python train.py --n_layer=8 --n_kv_head=1 --d_mlp=3072 --norm_place="pre" --norm_eps=1e-06 --qk_norm=false --attn_scale=0.0884 --init_std_o=0.0 --init_std_down=0.0 --lr=0.000492 --lr_mult_qkv=0.7 --grad_clip=1.0 --warmup_steps=232 --train_tokens=1057000000 --dataset="wikipedia_en"
MLP neurons of a small language model. Each row is named by its layer, matrix (up: input weights) and neuron, and shows model dimensions 0-255. Each number is 500 + 40 x the weight over its row's rms, rounded and kept within 0 to 999. Numbers have three digits each.
A block is one neuron, or neurons of one layer that tend to fire together. After each block is what it responds to, as a language model described it from the Wikipedia text at the highest values.

L5.up1109:513514450532468501504532550529553481498538412512612437466482482476462464455509464531534444568494509450529513452530546490470555562544525478462540442481556541534533434444467537499503428509602499492481402480499580545521505555486445488513515498442475477447459523482512507551472473481528464516528543492549508514479542516514436418460519470644546525501500506534457485571526536499491454561538534408464463445557476489480525466460421498455502491522471456539504532561587518518523479531602444499528519490463468501516527499550500492566504453468485504489494500509518490531468520456578547545485460461450499479517442529481477458537551474559449461513479550482511523506467565443546494488468548440444552513519447515555493492442477474499539509532518461412482534545507493530557457519476469
L5.up1528:507509492478513461550524527541515559434553469491580505426471452500470517529527502495533478524465475486561481514474540505492535543508517472463521469516573524471554439518508512411488412516540499572533482506453533574463458601435446462483456514446495518493540435466564450517505494489497499461460490533496489500537504617565539468493426509555506510521480548496478464527487540534475540452481538457477493427513500525499493423491467525449456587567479445533488545514489437415474594486406487471585521525510457476476530486541453501516571494520429485509467549552505396545520536484457496509543493517524546453519466531486476551413487421536500527529452465417497574482515487470512517527449468464493498555504473492499548489504515515514500511562411416476495513549498497531571478524470454
L5.up2457:531467462440453446548545500580532555460504441499507527466550507485461479467532464489523510500474531529592512464512455533471555469524487466479478487518537536526499530508543492476531439557624486446508514545522549544498500577456524442514572524454462478491499508500492521539492480473522524465477576510507517556554451518564566463507493472522500516529453528468504578523515499511443502580422572443460496431458474518480546524484497583474517596522500417503485399515537427466526512580568447498509541487510463509435497458506524518522541532507486509564457501532456434566472484537510523533491459449495463490514479594513492534512492437505492506552482491460499520497447419430522414560428543484468543496551508488568476491501475417486554446535495435466540544573486491503479491545518487
L5.up3038:500490531524521545558471513496485574486527454557539490448498479443512541536483486539574502515485457427564534462435459499535558486485481388448481506449613529519474494507517463473505491501579489500523481487523479542487507602579441513515509562532485480545515465457509481521519500504515480405535550541473473607509475576607479428507456530561552491498516483475410503496467541544496563458449513477424481456516529530504465493524442525437519513516423461528474523425528455525543559537421454478494531575508537478460511440500506488531537477561474508505496528521536462527473481522466489534484575503551493412570500551518521471524469415554515534514415490478513494515485547464501458548482479467578505504568460510480558518529493445525557561521455443521535515525509506570520478483513488
Tokens right before a creative work's title is named, such as album, series, documentary, dissertation, opening quotes, commas, dashes or table pipes.

L5.up851:487512602488443582489465486452528537527476480543506471574476545519370579508482480509515490548520482555508456488564529470550517461534480442502519486511572508532543470499476495420442543487469487451455423584609436482409519557512531487468564563501497454463542463470502422495463538533468460379445515545424529487448444568482546474424524484548523470446458434521496510483466525499518592510464457518439538484519483476425473512518547547494581498474508494514520509489477532586505513513464459498440513529556574512498507525531523569444532450496498477564513541476497490508475544543514480484531499477471496482502526467445438509496443500517545474497591532441498525442491502498432540501559568488511428487494448526527481496496490480536407479517491462513490461486444537474518521470449461
L5.up1207:468461458430522529469564468484504510501454485536539523543489499545499522453529534444518521513527501502537543602484542506552443524575447498505452546450528557562584520490541476495468491502513454492500483543543509490567484526518552452483512553558545505526531526550539478542431523504501500513464422507453521545392484506453600533543480431504514430485476537525548479469453508492468487482472510383500460512532497423542497477511508463490526576525497532505559454497515538557464508536457538519544525545462513490482500486516544555501443541444496451484463489469516502522474472484489435563485502509508457490488468498443457479445557493559535497450517446501443526567504515546542550461462563481498509412451465486470506513564530489496474515478463435564518486465587480476532495462530469
L5.up2404:496471545510439519495511489572517530476441458461499518495535462495521456504518494431473491506567498536490538401416542501488546550502525450459481514477531535499501548467492534437518457502551444546505449474465510508555540518448482492503485578521467413484489475508548446524416468555564499589479534504378487494507521513509454516528509472518438517499564516543517452495493566523581578487437522434504488466495527419506442448503517448578477530547475500496534515482581529473522525515546600470518414421502565498468473530599544547524478488487518509470539517515549426536505522475458430528476496418499559464538471527529459439499550496466544473464489476493476438502586537473519465532407603507561488465435454493453525527506469370496457498599481528494561528565488481522551520497475484
L5.up2965:407472548547522572469548467498537432543497455522520496469419499489442526490533468405477578521483544494541511433497484483465556497493445524557438521499480522470486473435546443521509485494486546564537480458559555432481473519514572540450605537465404489456477533543529521561511490543456433455467393509482508483449520554441510469551480532477457493495508542486503453519495482429450490457490494463519528508490524538423510470475470562448449459479447460509484548433523490600519590536489505528486511489492500454499460509565577441557471434547442552530460427543511459517469514477483417496487469522469427446539527518432493509464524537497498514488500486488501489471461503420528424516538505493500538459537492470541491527565544531464473523446446484512456516448565481539547482476467507
Tokens right after a number or inside one, where a unit or time noun comes next, e.g. lbf, nM, percent, decimal digits, nine (years).

L3.up38:497575532465458458504530486525475583537552499537509517470523511479521466540570554475527575482520464509534456464489529499453533478504545462533473490514512544519551406451547437523453497483497554517507495517441519460458404513453512519510517534590481601546560485473564503529547448524514565383519484447491547521445560531491453434519534529538556450489502466527451485540523546545485501421543454501472495507544483481469531503466529524452469560498501421534453430464570544478452547482494505464501498554482547428519551572525616435534501509474484505472452435583566463510451540510496490463481474492458481521540475500501457512529480457542460399536481504439500486510474430488486531459502554471555566544580472473542493512575505441558484456517462559486547513566633421553531551531487479
L3.up1405:458551579459497500417528520516549530462483510477456508526431488546528509503495534477543529450472527472577479491533553537530498508571478431465434501509462507582536485469491458488461475502462501534446493470553568470496487461498530465426596483481515619434450449478504423501468567457463442436502494480442534481462487468463552478547524496491530483474539511528500428466456516476512437483519439445479455497560511478531553456468535469478478450470466487506505490475505479523491589527495454496506495524542506517441476549520493481561536506486426526512481484477513478453431472460495457534450490516545396423455493474476487396564600547474531497487468501488524569463473622528496497440418479461490505475484519484452416522521544531546382489475507461484525468454487497431534534529463533
L3.up1679:524530540511468489444525481465519507511497539547452503540473518480481505490482482461500586496541538443571541470500491515509518434547476461503465507478606480528466468473518546559468432454486540565479500509517556500529494508487469479481544555516478515465565428545451531529495500482433490478477461540442617538519495529465534583554425476513526471492469515481460522498477524457511512466586496471552451483450470562496474526544413493455493569511460466541537465502539468507469584532464540430514526565460522490443518514558502507493589587477432414500404486545496415458486505488493458472470499525533479493492472519468416542459503544467491539500449466503554469505551499518442459457527500428534483479498521472509455458506520549525489551504466512491529556474519482511503465520534466
L3.up2697:494521541558434502437482502548535514499532490509469428531555536514470540544488472494472571462511545412509544444541567565539551532566474459509397493446465517507561499477555476550502526496524556548541531528491578496525518473459491492466548596539460544496524495447536514513458543535456475463498481548474527559458540506453479471544550515540519404523491465484510486487401542555466480462462493355529497491493550494477458434494451504527450522477490438537502482416577464518417560532455484470496563457517595508486472515518516503526482515558496460493425470506531506486513523496467435450503508536462479478526476489481530488459540467508488506547492494493568500482478432471463518450451489467569517443446526467498477420554490508562491502494461536514470517478597521556562499457501490
Last digit groups of comma-separated figures (15,564; 96,294; 158,404) and the word right after an amount or year, such as million, of, as.

L2.up2352:491474524506558444483507480483559499522492462455548514507478587525519522465479503528358486510448528424483526432439509528519452437485445511487446494510538530486450443510501464490451512553454571561478473533492591530522523458518472454523522505550508548490601529518516436565408479475495457418495527445467507489479562415509596475495526519533487495547491519449492504494482542563460460500530477519482519510500519478416563505434534554499426579476467439548549463489537506542515493493499470520456517553503484415466483470576514440507471550522499469523510455495439506598530497572546479535582495540461446544488513492408429493466536508495547587545534475463470513578445561490459490488485428470469459512461538478477519511513530523552487536563478439579563424534468502482517486521438500
Number tokens giving a measured or counted quantity in factual text and tables, such as 42%, 1,290 killed, 575 km2, 0.12 nM.

L3.up770:457530599517542547530541518461556537483508515514543486495445491554539555560510529500507550537513476478528559576466460554552509504528485499533487505527472513485582462502532398519487516494492568563455530508533485501486525543516483472496536511517530514523479489530586491565490441456461505524476514536502524530545553485523521491537501495502525524521479496458498484514521501446475470532549490461451562474555503459592466495451578436486528514516479508518497512569574490555539512474404502488440608555470518486485537510510578559470514497498441557481518501522459427554432536478422469523505481513521556447519457516434459474445492493542483497522479538549559542499467507517579521556507505591466464483457502499523496482439483491470523451525484524483525507510507542497511504470564551
L3.up1047:443578477495477513496460568505553477517557400540518453502449495524533520517535441526498496476483472517543528526491469474472508461481559515494499498442487476464503466516491457471448481469533469523411553477533570626470508553438473533551523613517525547503506460488480551513467420494539535458567482563515501545512498532525513424497463522548594502512463490497526435536450497523378488521462512515383433435565453522515457588416434521522531489507464510507483492556536499540534532534508430472461469533499558493410510502547487537493557510474531549506461538490489414534482600515490519488535485530513453486546463435474520486448530499520491549622490467466514461480541511493560574505518530510520473497518475482510485490519445482441485465493515406471493456527524473508497487472494511
L3.up1437:533522493549552423501510447543478519485501501541493549524495493470610510478514460492531482506477503440527418461470501496460533464473463535474439468441547515522549525463468459401516516538479556530497522430494500572442486537481449553458522517576449569455499502536442501461489455501551528385426509526439503440447508534481494401529495457523476465542521516455539427497530502470391468496450518462499452530482574444433510470365614485512451489448447426521484560432525462523518508492461506519440565530534596447517453481552523522434567534450546561480462540512575438570424504485532466485587533580454502540524487462490494530507536574423533451552503467404495568501491525438499452474601546514547472463548520441533456536484538434408472451569527482472492453526561530480532448524447503
L3.up2744:489490518495522596568527475488592510413539405423551555451547489528572510420534435552488487511460494399520486510490473435509541494534481486502471611471532524513513564509484503551477555543520496474486428520527478514559553577480487553474513511559439539484491499519569458515454458487528497486425395595501451550484459519485478490496536488516529482421538504484542512505519474459396536486505530524465441416545465463486454524497557476487507471477500486518547460529558454511422557537453480500522521555509528502476526432485563483458463467515523546520454507499470494495513434501533476465529508582464459468556432504434548494473468460534579424459380461477475580497466465499513511600554539494430511525515526497551539454456516462469445509479506508543522470493484504551541414488553482
Nouns right after a possessive (his, her, their, 's) in biographies and histories, such as tenure, work, career, first, wife.